Part of a small language model's weights.
Size: 10 layers, 4 heads of 128, MLP 1728 SwiGLU, vocabulary 8192.
Architecture: no biases in attention or MLP, capped logits.
MLP neurons of a small language model. Each row is named by its layer, matrix (down: output weights) and neuron, and shows model dimensions 0-169. Each number is 500 + 25 x the weight over its row's rms, rounded and kept within 0 to 999. Numbers have three digits each. A neuron's up and down rows have the sign that makes its largest values positive.
A block is one neuron, or neurons of one layer that tend to fire together. After each block is what it responds to, as a language model described it from the Wikipedia text at the highest values.

L3.down887:515534545528544504504524502478488521536537479471488504464492512500522523502533461492528539508473520520462481512506483498457535502465482513463514463465509527515479524514515478502511494498479511505518509511526544474493532541473512489516496476513520492511532526471500452512538492504536443516494497519492500484469519460491526515489449512497526506486452442480530531502465485508525483485491538489488458418533521476491510500514502496474467502451493523518519525514492494487507488496497508511533495506525497517518492499
Time-span nouns. Nouns and word-ends naming a span of time after a number or "a/the following", like years, hour, season, decade, October.

L3.down923:480489511515459487522541500475520472517524501517516512489469478475462500474493464455542509482490501516479431519510548478505459509544486510448506536492524484529483511465516489523457540474483496543474513524520477502496501540485506506487500500471478461512509507509496539548493532473487485457510477475507484508494541498467493512526473506525525480492475539550544455557472515479489502546502509499476458497535447432473472533484456487561506472486502491539514502496477522481456511559497507543508537486506552514483523539
Plural noun endings. Plural suffix pieces ending a noun split into word pieces, across all topics, e.g. ent-ities, committe-es, cast-les, hospit-als, often before a comma or "of".

L7.down394:526465515503502518556518489474522503455482475481476466498522503522483500505512474517520512515443514490499507476487494459525514476506525477482518521517484506522516538502505524533506493513540537533516519479480483513515561526508476485493591466547509477496503503517469504538506508520520487513513533470478512467508530487531546526484542483514504517488527483463507518475493486580504496492490507448478476491484512494509505501484510508460472502480489491503475499494489491550455451506481481487519494487526487507500503500
L7.down483:499475528501530460534487491493507512506517499527551519522480501541498501553461491508540511508497481527501463481494434476507495520548510503527521461460551535485487509513494470477507504494528538542471470508489525474511475483488515530524529524465489449502454481504486486527494510503476489518467502508548490495514507478467508521522511460498491515469481484479509481497467525477485545503471464452436482529498512435461519493542525496477482492452480487506537523510514497524502463502506467519487507529524526476502514485
L7.down1092:507507509500551466518465512479485494447489538525529509493551515537526511512459479514511484524487486443504526502524498512543470536447504520546519522469518534498471499478481531470496538502506531510539551446484495531465525498544484521466477523497486500512504527496524532481491507519478509518510510482495476434470468478466515510488551500501492445504478507506470479463567503533486546480489531465483508503512519527480502490503504492481450510520469506483495485511477507497543436469458447441473508529462457504518466512
L7.down1442:546511534495509497480521524491494488487522528502516490473486489500457507483465488523485524539501506466493537488412517461502482498488509485493511490524494495482461482506503527479486483519548533461548505536434497489495472501484484511495474512501503452493505521489505523510487507473468472481514544552508449521487468498546510518506520482526502471531472466529517466524467508510477538505511434503514487486501507461521431529443495503478495560519547535494503475474497450512523491519517478512520510505454466545485487508
Parenthetical comma after conjunction. Fires on a comma that opens an aside right after "and", "now" or "been", as in "and, particularly"; also on the word pieces "all", "under", "with".

L6.down100:471547458486460474468468497456487469497506490512504504530502427516517533511454494492503516495495542484529523522560482448498509496483526531518482480524512467508478478531532497467468484455495500537538506473492479499448491539471527499527510453514454497486471522500546491467510505513459507558474510556449500501476526478456513497499493501509495492514509546542510522509460440514503508511491481522495529489485510490501479497503501513474517517526510472470504481468465462521464479551504515501520545494515511503539543525
L6.down291:521492492511482489523488520464505485506493533502459469508485514512468458461492496489436507519510498495475512499527505515512503498484524476509566491492461509505492488501515469499494505519474494461451462487485484523525493474454489500511494533493489514531503464546506539513504488523516469512526507516512538479468524448490500492499532476488497442506512529486544526503484480508518515520516494535479539490478520533531486498532526521528530469510543480484501486460486474502516539508489502463501487508481499515516493522
L6.down433:509491542470465518498434504500497501488489503508438477481495462479548522513517526514474557512503513478503460497527530514505495471556517522523471516511523517483432512510518512506510533552464479473537501503497510508467516473500526481530527517463511515505515517503522542535486489505494476517508499558500523458483512479507515536511477465482499471479525446542479497526455526483499508473526493450520508479477444505473496549463506534552501526520512465500537483513550551471538529509480461508524499487531498500501517474
L6.down543:519499477494450485536456519509477510522514503511472501478537492526520481486504490526505552481478509454499520512497508516508468504505509566486501469464466524556506470482519519550492496491555435514498447512497487495507487470461500468573501510525474516467490503491519516507486507528556541455514496519543520471516497486489505510520490484498475517505465469476499500500494535473516467468487503470475449526538514491488521488490486498525443501466482531474508488476469532486485550535486482519500474471515501517502516478
L6.down563:492515487541511497518504455505508507471539507474524495490412532513522514512420526472500520453485473478499516453547512524526530553517525555487512495512470498513495489492506472486453493486496520470555523508479500482481510496541527470457421513498503516514491536520507433503491510503510479481497484452484518500500460471509540453478526521491515458502514501490456495487497500490480520516536477504496498497476474513479530523499516482469483543517502528486540539494502494554474443444502442501527467497484473515477512487
L6.down659:520477474510514542493499521495518536524531528489521540467512530450504524486506533526503487517477470500489494520539498470532525508473518503549526520506470488502503443467459494486513503520515474485478470499433530476515511488493492481513510477491532493492478498531535503513439558492518544457473492486525495550455510492536464486480453518515503471488510511524488498523495529493508555514497533489484538543447524506466516497485472480521484519523490485511518550506449461519473502509531498537477478506519499493480496501
L6.down721:513504502511485494475496552486547477463534503511496467428499487542484476514467503512514528450479478541531499490498464506489488566537481486481524522473528488485516475505487474509505585488506509466528521520484532516496494457489479550545457485505506507500467483515564511470527515501463519499500526521497530482513495480503472447507495513506486537503510546520517496483492505495502526523492457472474519493489481523502522518520461493513516494469499480518506518484452484542499479544502509449511521477403486497486442492
L6.down966:500518473503494486529483515459516499527553514491467514556503444476504498525496514472484544514488471439534500459501539481515472525548522550503536520471453469506522465496459513545497527501518471506494516497488481452505505527446477498506522515483486529504527523491533478466496515530456512457490513558483508519507489489466485509517486494498463479496522488489499504495456433488460479502520537492462505484511528469523483518514462466484504474503521503483540541472454522518482515555504520473496521486495485475512480490
L6.down1048:504502498510502459522489526524484537505490476547523482468506488492486523517459506507490480519468442499463508505530530549487520526500528477436531460488482506496499483497516513508502536516534499518468524517506517495538510485509498503460449512496500525467507497520498474499506518492508519526503520459503496445535475484480506493461513447498425507487509509488485501467516479495501502467498492484521521460499471469481484493505501514513516513468535470517482492508489557469507542531499495465547493475494491501503459562
L6.down1088:497529461540537488487476492542488459494513480538525526507480487481523475448496506539519463505530502496497548464470495510535485470492517500490514543502520489492516516439485547464473441518530499509552486454456534492481524474508507436521484514494507497492469530501539471455482545503509501513495453481559535490454479530503536478504513474483515482506504507544523486513497513503502508523516430508444446487512501532479501516534525469498495522465457520480491489521510519500498494503517474472491460514544514529478495488
L6.down1227:493477486524489493482491503500469496495503509501474478546472492522503515482478474510551506498505503503507467511503509499528507494546483506520528522508520475516497493522513499516499518488522523510496516526512488513485499496500472510509439505503493494478453474484504487527479489515513512494486461492533520502548486493473472498482467501492512483517474506508490507502514512503509530531493509470484532492501499496483521486537487453523520496499511495519484500506491477523482496521527464507516530459515526518500524524
L6.down1311:466510528495534560545509509504523494476533490531477478525474516493469500497442513481491436522515540530501504492508543456507497501489489526515452530491511508500493544495519477497514526507507526516472455514499525519494492540530492502469527512517536497543449528513508460507466517475455510479507534545500480502501447485519504516492505467470553449464516551525475466516516474522523481493475496518563541509499467532511527521509499523501464498552538495505489503497542436447499489499518474477550479491508507485495541499
L6.down1477:482477498520483478509530501474502466438489519499496509529476507505492499555520507482521489510495472478495467515514499500506498506496500488476511527489518497508524505500541508487513492535445565512484473487546532503503491482491463522495508554483457488443501504489527514548472492500521532497482464520504503511490494533511551463530488499517477530481487495478483485517512542478509515486491538500532521509516504483499479461501514489502534470493492529506541508483483520498480507487504491468529501494456505526479495485
L6.down1482:545507503530506465505461485484512508460519496457460531514492448496534465477497504473486499498526475464506518531544472512529503495533561444515531480503489492528469484463456494556490544499536479455499461531503502557466532487458468522514486497510489498537514499488526547526512450529471501519531523530472503460488490514482462489509493492549465491488496522490511476533452524464507496471514460482503525509508504498498509514522475499540491501486497478472524509471513448539481521510480468466498466535465521502528511514
L6.down1503:499542507483507487480484506530463527499519531518492549456488506489472497496486465507482464502497486515474478467483474486492511533532518499507475512505468460517535462503509463537494548480558487477488462476442478521461524523490485508533548459488472504535512483518502552480486536453537481504503450532514496522496509483531511519481534527483504496458448469513485475561491569522511529499496514480479462495496497485518485495552510495485522500512484506497499478520511518508465498499474461501503492482524500553575542530
L6.down1597:498523502481487502492462517487482533508476458501520483493462464486463469503470525498532479515450502490509507516536485468500513452515515503439499562509494490520517475467481488476513520519482517565516511482510506527416543504524474468507534539496540518455473528494510497534518509495486504575474504497483505518482502488492500504532498494511441483489499511472541508438528529484517537476501531518488491520500512491517522463483471546495475505483490508505521522483477491451516510473491501474499454533497498469462514537
Final noun suffix pieces. Final word-piece completing a multi-token noun, mostly plural endings, as in Material-s, challeng-es, excav-ations, Build-ings, med-als.

L3.down1525:457496483536494495463513529535504461497483520503453496478467465486524507500468510469488495476509541512499440459561512428506494538482510493499462466494526519464495513500443450473504506504503503517493538504478511485490519502499500512484420514524530498510450536500485473477513509517494472466497533515501519492515496470496524478513489554514520522491531458466458478558475526538512505493503515496515482484455504470467518472497503494522501473464490526498529492515513480482505484493528507495527521522462480459490460464
Building part nouns. Word pieces completing nouns for parts of buildings in architectural descriptions, such as n-ave, bath-room, fac-ades, plus adjectives like central, main, front.

L7.down583:477513495534472478457499479520458481484515506507510523546504483557497499475496459505507488475542513512479516527461519506486475471486490440491528478468491486503507517497505460510501495507531535527512529507554522494510524508520511539508513486489498510454472453459501487486490529555501508499472506511473505471531479509491483503533519486475469457477480495511475532450536526535515482479466549498505489448488506552440498517514480480516506520498525459508525520490488498501518505496554480455506503525510516534512525507
L7.down752:529500515534476459523493501461444533490500479517446459520543470545528458484504489513493487493496520486436491522522519468484531533501454486482515519522459544481518510475469468513484474492492483503479520495516498511497492531523472497547506487524506457484481473501490511525482472504516488516528482486515448536458481461490526528496478515494498435511479500451452463490510494536487514533531495476467496477493490518541510494514520491536484510525530479472523492539517520491523445525500509449485498503489529509477496528
L7.down940:482489465532452510521503495507505469540501503483505459465477508488463500501477513470507510496514493490497499467491474502518526531456518483515539492541497456509469497490501493537489516522516484528508487480478493487479476511527512505512511505534508486516485470480456472535480469513482466465473515463512525498535529493547504525500501506470467448543508503490491552527550479509457508542485525529532508493529445482521464490471474514449537535479496471486525520504525505502515501472518499501496466512459491516466525512
L7.down1529:503508496495480518499463515466482503517538534437504473518542483513502516445499516537458497496514509509458487495501501495548502471507505526503501517526499520487487451525466490462497523485519511477537484487506560470538535500514514497505481480486508459493511498519502494443565507463505528521478488509555521495528491490503500502526508485529432484499504519505477521502505489459491515490484523486489519445470488487546489468506499515504483500531460514451503525442505473508477498474515496509495458482476511504535494490
Architectural description articles. Articles and function words (a, an, to) in descriptions of buildings, just before a named part or feature such as a nave, eaves band or staircase; also weaker on scattered word fragments.

L6.down64:495484498487523509529507505481513502501507491479477521505499520512469545530486528491500496475507469510532450466493476483536479482509509488522498474461529522508454463482478442517505527487535524437477492561480508489538495526528515515524503526454470539511515523467516484504495541468523431502499514493528505481494501512491454481484494485477498461528454525524497511529482460506528498493497490478502503456509458514519529526500517519502496472479515465469539528536509472470509469512499443519481512504477522485495514497
L6.down94:484519516489512509538512470506518494508512474522482496519492480511489496531485519522457535469482506514497489485496478467458550505473530463500533517515517454521517465462493539478467465529460516494540482481571514524498470495499524478496514465459510471509471497474487506473520500573506472487447512439491514481502529535463481494509549501492503484476478481454516520518517493509518521489507525502501507550531510550508524486494469525438491483511533525488506504524519514488529506501479458440476519522508515505510496507
L6.down186:511456559499442479486509512527473476514509483509555500497515447491495557511492494506496519500496487539477512507483477497545505458539570518521512530477505518478505472446507527486489521479477492484493511444490495501492484497471502511512467493516501503474491512484462533522493529525478485525488470546487452524514511539472505502510489478488497458515493558457515531488482504519509521493493559520489518498518481515469516517447531498505478491524465505513484512481482485528493512520498458523489483486512490532494482512
L6.down382:508500553498469489459495470510553512497535535502520506494445491470472491486541490502493503465490509527461492472527483525516480461497527521475466531517497498468465492466491501505501486490473520501483509505513471532515500486497486515548541502527502445494507481497490527525497490518508456437505533529517489499519479467484498522502491483451522488505534488489508475527477491500521518490528533480512482517525538497510485490512479529482525503513489518513538529475475506489466502474487528502509531524477520502520509487
L6.down384:449476458496482520535469506506470543509518507527537580404513485474495517484479481519481483469508505462476459527488476451500494496501495490562504493451539489470505550456563503539473488508504507486491486506468505478523501505484499511530510491527521481521488498500475477475521492483527504485507533492492483537516522534493526503494477515468534495502493552504522480533508496492517464469518527508447536491480528470488457492509511533510498469472487548500505479494492514473494524522485521551487520494510461526509501456
L6.down572:527446482486476484499500533511463539542442504551540516502477497474508519537460506466479518555507475486493507496526498485531519537492506530532481504490517522519506479497492520515472515485530502538506469496523445521475457528490504501457498517507515497442479500512509470555488513542477503491471549473484496505479550533517503522519482460496511465451504489538474515526492487521525516493513524507531482499464480442506481497572559487537470501486514522443523492492474527470486523483515465546527473476479511516498524471
L6.down580:505491444515515515504512502529486497511482475495518533477492514538518547479505467463567513481433476472526498479463551491495479480494481495483496506503517492487517495498492503498516474494491494491479538549517511462495491555522488496519522523442464476484468529484505497510552517494479506542526430499573520487559474481533527496483509520497510504481525485496554520495539499474489554523473516506476513538500460532465503493522482486522480482547484533484500488520524484504519465492508517476492498523506513480455464475
L6.down657:478525547499527525487507512526502496525549528474462472500497490487498515524494485495545486483538447456512538514519484504549453498474484516520534494498472452507484474542526510488468463433497517522525471455554472467509486503510499497485490492509498508501535490502513500501463541475487544547493520487466463489521493527508536526483501495504509521508531523461460541518476514492535548525534460471483510538511489492474499467501473526521536510504525486495518512486499505500469519512539487480497513470535426486485484508
L6.down855:506530538533511516536439520525493506552498509508510483483490441536548476476465497487481506445507502523480509489511443516452511487501479488514489482558519525490489562480483557541473494496515475472524492478471527500518522517517532479529529517453514507463486527484505457536472527503509466495447516511505529523539537470507538481469496502445563532473469508522475531502509483486478483514470479495452504497539536511465479507483459488453542464538473528502460528533496501532485486515457480531509474477499505475493465448
L6.down972:522531531493518528548501481569501503502511513483476463468458531512490511480499496512472487516464508470482454472509521537472510511491479539510513479510515486492502524556489501474528456477527437508513481465499515481459517475515504507470547493538540520506515490495448468482497467506527508539516508481523527450521512465523535499533521524515537525502516433527496536526552478511514491511522518529530527488534498554512499502497528504555535508543472490516496533501498533457501486500517522451488469549491453473475496496
L6.down1019:495533467550473485502485479505489527506509510507512532496466528531496486515533480487459463465515510513486553488463475517532489518471521489489556503507502475492499488493535492542502535502492481532470523529495514511515474512497503538474520508480534474484483514502478500490516462512501488511516507547532478438538538517499520527558526464478521475510457491457496525479552457512451523506492512517506507461483484513480492502501522494467482482499513561551474474518487502478560502486458476462519468499529460485518508482
L6.down1091:512490476513488497496532495494489473481526506517519542492492440444495514531471525496503488501458479479552489560510528496512548550510495482504543469480506481516484512503478502491469526503566482523484494540529480488520523498502491484511509497539486531485484533479536503474536521469495503492499514453542515475498481491530525507491475526535505491499510508501518476525476506531505502553508512479526493522512505518445537501546474477502514489523536502491482495495495537450476498477518530491497528501561509511464538486
L6.down1174:549494494479492489533494513516490478458508537510531543536520477488528456526449509483495491494487492499483477520508472495523528479464481510522505523450474529475478491510528570483488481546470451499526490479492513484505503499470546477503505524497481545499470473537528545549523501498470485486474478543457531584538497508451524542509506517486435484503526518511475543543483489480504491482524448515503487530507506531482483453502538481480531491499507515481476498523449487539454540485456501473477486496491512490457534497
L6.down1593:486490487485493494496474521511491466491478488493475443550478549464498538530541522553497534535515492474506415470533526495475527487498486495525508517488496511486524521501519477454513450489476498496506496486518504436460480510551436545476511498475515507508511490486493454489509557455464541486507505510487554556489509499502504502511495456495532452512569423502520544483482466459519508483527471514550519536462501494507499531507498488473524476506468498436522505511455487479501488475503462503503501532525493519498518476
L6.down1676:528506469537483485480478493477541516490445529499487524518463464481504525459481492466534510500532537508455537498501492516505547477444527482526517510497504505509503472504489516512516503481452477502530506502523485476517498548519533465503474484541483496486482516511531474466496503470504467504481504470494455535483542521492474548486500522501475438528467543447503510529506525417464493488499558507516515544524481474495473464514499499471506459517518449488523510502476512502492495479524472501499473485473523473530500525
L6.down1708:502511464498509515497507488539502537482519482466562449483481483516509524451489469469514521500499518524456537501519472489525541540516496481459477518440540491479537515518489522539517509534468510473482559511564504487442460539473529518518469505451498496451511454539491487523489487501514475551500494473564498462514545465528490525492461429483521498516522481518538560503517522497484525511460499491484509507519520504480500497471505491507540506522483527550558530494492483472468511514476468485496475486512491473521511481
Quantity and duration words. Mainly approximation words before numbers (over 30, more than, about, almost, under), plus over/under as prefixes and time units like years and weeks.

L6.down111:507472537489497484494480499524506498512525507492482493479486526527503496487504483482523498522457518497462491528467514537541524526480502461505534513490524523498538484541505493495496504440505538498489489495519546482563525500520488454479480494525462517489472517529490509502483492503495517444503506454556519519467518537527500517475485506505506517516519456520515465462504528521469495497486502514549477494515494535492460500481499508520466496476501522504474525497530500498538495523541535494509529523497491541517522542
L6.down182:503505485460494466509474474505476498524498488488484482518452523539476488489517538499491529519478520519487523491536482498540538541519463566521475512501475513536499463471497512523516472463533524496540484551475525493507467490487478498508485511522512505549474522473523510544486527490522497517535519528491465523518462506498496476512488504433527495509449473528524479490507535486511485559490464528494480500516515491521480494456496511546553492516486503482497499496485478541507509485540518480519503444483478495553506564
L6.down185:436487493501519481482504513570479492502517525554513472508527479525477519521493499498558488511521504518517533490517507480511507536479463511503468552505499533491504498473486514473491449472507516519513467532520476463482489504565507492462488512493486520518567488521491496464496523477519493515470527566485544466486507536473504544539477519465491494533470513508526503496506502528535474489483508502460539482494482440490585498522499496461512526495483503449495513482566493502515474482506465507558526475505537509498490508
L6.down476:498534511500520528490508477473539477487483501482483497470511486514511498472498497462489478535516531491481525503537486511532500533528488521538499472499481495506484518487473451536512477514498496472500518458481459502508534492476509461482511534504531474505489481490481504449470465486480478501510504469543496500475487472512517545532494450486505532487541455517537444536525501484537490488499540499459484450514470431489518509531509521478506520536536527496485468453520539501469472456474517521484503514508489561470464511
L6.down858:492464477503506494498459494453488482555474542494537475512469470463538515486515477444501495495534502495466452477509473495526494500517511516520473527535521513508499511495486500525521558544500475536476506509461513458527495445499480496526499491481501506524491487519485520486583474535515483478436527517507517521537495476504523498522487440478462474498518487500502518527505502502530434518475469520475467504504520528469499502473488460512437465475458515506477502485509543539502485489522471520478507489493528474558458519
L6.down989:494466466481490520529493493498491484454489533503505486466497512479503509511529493491518499553485497474468476486547559531512509504485492536495525461509469498509503504473495530521505468491440479533504523478491473541484499527512564493499519513497482523517469477457511491448522501543512524512488502471489456484509522509525410488507468466482515489501511530504505523525520501519505578459542481448511490478488509545472489428507504506471521530449534530441541515464458455504512477492491467505542500476514494518472480534
L6.down1067:510522473516474468493504522507479513496503520540509490462522538490440508484481499507518492495432509498474534486469561496497470517466497492463472503494522543488491495446451515517475466522487512536519525505475479489469503544467501476482483525503509514519448483468473505519501497481479466525473539496536524504536502493476480516544530479487465509541478492543550559510501502511518462453475490460470525475544524513461514459479520518514512505518489432499470476455494490486487485517469542512528489514509538469512517447
L6.down1195:467496521481473464516473480519529492465503497545477508488494460473518473485506540512509477550551533478508517510513454490483505501524512473523530479452447541478469472480463476501471505494528481537510521480512460472520463494494524487507510523508468505495499524481480501496510501503498527491523492517545484514486473462498531514474473490508490482558456502516490490465529509479489521484484506500522462450494497492520527459481529517511493535511514519480523506486518476464511525486502475482516463540491484471523501482
L6.down1362:481498487487485493486480492515482429498538483537519502499489520497474534482545519492483507512515485512482510490522491538527533497515506509486479530456502491444490444487467522482480497494479470485463478476489468478510504501514512450500484503492496499480509490432510522487493501548552530537495492475468502480495469485490510513489477518472506532485490475506510488516458503496516504468465546476456485510508522471516442476479503498537487541472507499466491526518512514492510483483476477479514463515490531528447483513
L6.down1442:529510500531527515512478489529508509495486535518504504518476535547505442488525539481497486482482489517443522450465499474472467474507487488521487512515455538511519512486509525497553508504546476485488520550514503520482460524450487466523459521515519475483489487468497491492498483442469481507477527501502509458477492523460468507491511499485521505524480471502479479529537561468560507508525482508507412510473487472510496493505518440540536503486498497515496523536481483513534477517492464434497518559505500447508520472
L6.down1479:501510503494489511508503532522530474516485537495507540474515499543479492528494481552493479532495502496514484509496517493466501488472518499449447448522467474526493502536502506508528511479484546496507489463514502496503513465494513508486535523472452466448518456468513494509474480483494487495529505483480516475497488525511533521504499525498466522497497499529499455451472479523467511529449516485521502465528473490490520527529552555473481512478484551511513491478518472500551509509514502452465478494463478506479547498
L6.down1502:508491464490516491470459474514497543486519457532518498445508482523528504545488518499510515454507480454475526494487486484502500514484487497488523451513465493503510486468476480497532508492516488489543495472527519480484487489514512497483467499480516496469476513513516488524466506493500534514550454486534474504496472520509466505537521522496464520551494486474484518434496544504456488505516532503503478467521519484553490490541514508472513482515511522479465505504525497517480483532501516509535494471516483476534540489
L6.down1626:502494481487476529485467456481501521529482494504506493462505476474485509491483489486506481464498517490423487500496516524526487573492483517530508517482488494515493430491504505492494510497498492479508512485540466507537483524462531498509535520446499490494488492472514481516461469504512448485484519556488454498508494501543433488483482501497470513546469518488469481514495525517479504504492472469500441494547495485465546484501507503491514509452485466456473474486492520538478467519457454515479492464519485497453474515
L6.down1635:491465493522498540473506477513491506526518475521523542544496461498540478497501554516475495483493490469487443545487441509502500501493497502553494497466475496499541507489495469551497495514499535535469492521502485468527470523526511460528516512451521519507517494467489537461520521513536469499454510529521511496484466511495485549513456497506443540512508481519485507528530535531514509457546520504474483451484515517455522534515497478452477512549540482490492515487516470505515483510462502526488519479506515504502499483
L6.down1686:493460525484479494520497537486478483512517480527470513487540480493545524489531522487510501504508503485522493512491519494515520536461556532507512449540475560497501497509504470533467487499513458576494500511545531497508483509482488507525497446504495535481519493480483520543510517523491475490486480501535482459514502454488482501527483509490525497528479478506467513510468486496521535487538499507459520512480527501460474455425487447539551514482511501509496500523476520470503528483491474480489549484481499468536457525
L6.down1691:485487488470472492514499493495509516522527528547532498461500453478478475520509501538493471525482495421495574531497479506494526463486451472500478484502507505459479509443464464492494525472497517516477504509551537482504508501475543500483531490484485485514467465479480486502514542508493548491508506503540467473529520481511499476484481534535487541490479513483487480479531532531502505518527469517506545482522503489476512528503465526526497525518486460492451513529528472497522534525520520483493526501506474462500519501
Mid-word physical-description fragments. Word-piece fragments inside nouns for physical objects and materials, strongest in architectural or natural descriptions, such as fl(uted), ch(anc)el, b(rick), be(ak).

L7.down184:510505514505517480472510476477528474525484541499492510461502489520507476481506499509521477472525544507475524532496498509489453468506524517505521525475525486529472530484485515528495546519467514500459461475470478519479521491501508463516492487494484540468468494525548484503517543467463497468503449580524512500519509480490493460505502476489527531494481518555503485518507507511537516492467510510504477462533493479485499468524543481553496474526506494513462484477522481461517554505529516519488502477490527499492517500
L7.down459:480495493514503454445504520517436466487505519493507518484506519526448506516462483535472510508496491538508461535515503515502478487557517456498520537487495485538480484476513432479454508489490469489462510492531516507483476490516513515509495494486525511523492521526498487543510491488512504486526472516452522504500505503458528502498502481469477528461510538544522467569514492507489512506493558525487473520460472506496468487506464483493531533483482510509477505520483467511518506474553556476463473458505535512515552512
L7.down749:469518485496486530544489495517536500513559514520447481474528486504527509519495464473466481488492511481524517476525520496490514458484520592497513475523499498519492489498475503532500500472493513499508471484481510482475471515481467510491512500480460508495484504479507546442512487504489494459489524531482487507490521472471528458487510506514534477499503531554469553472500480496505467503491481522470554462481531515470461469485521512494490479518498484479553527472476479558480467508457510515508499472508503512533461498
L7.down946:511481489482488497491514524485504472508525494474508504465523496493514467491486504471475462523506482487492507520543520434512489450556557523505514515548463503507486485443493487524463485491474468538489492483475460500479518513475528494554554483458463446492489485499507519526476538490471519479517509505474497494515518477487506529483467503511505481470466518527479482493491536507479507478484484485464508498464457497505438510517485471518486532517493519484490471500474431505496499490483529548510516527502515514512480515
Plural noun endings. Plural suffix pieces ending a noun, like the s in eggs, ines in figurines, ations in intercalations, and whole plurals such as students.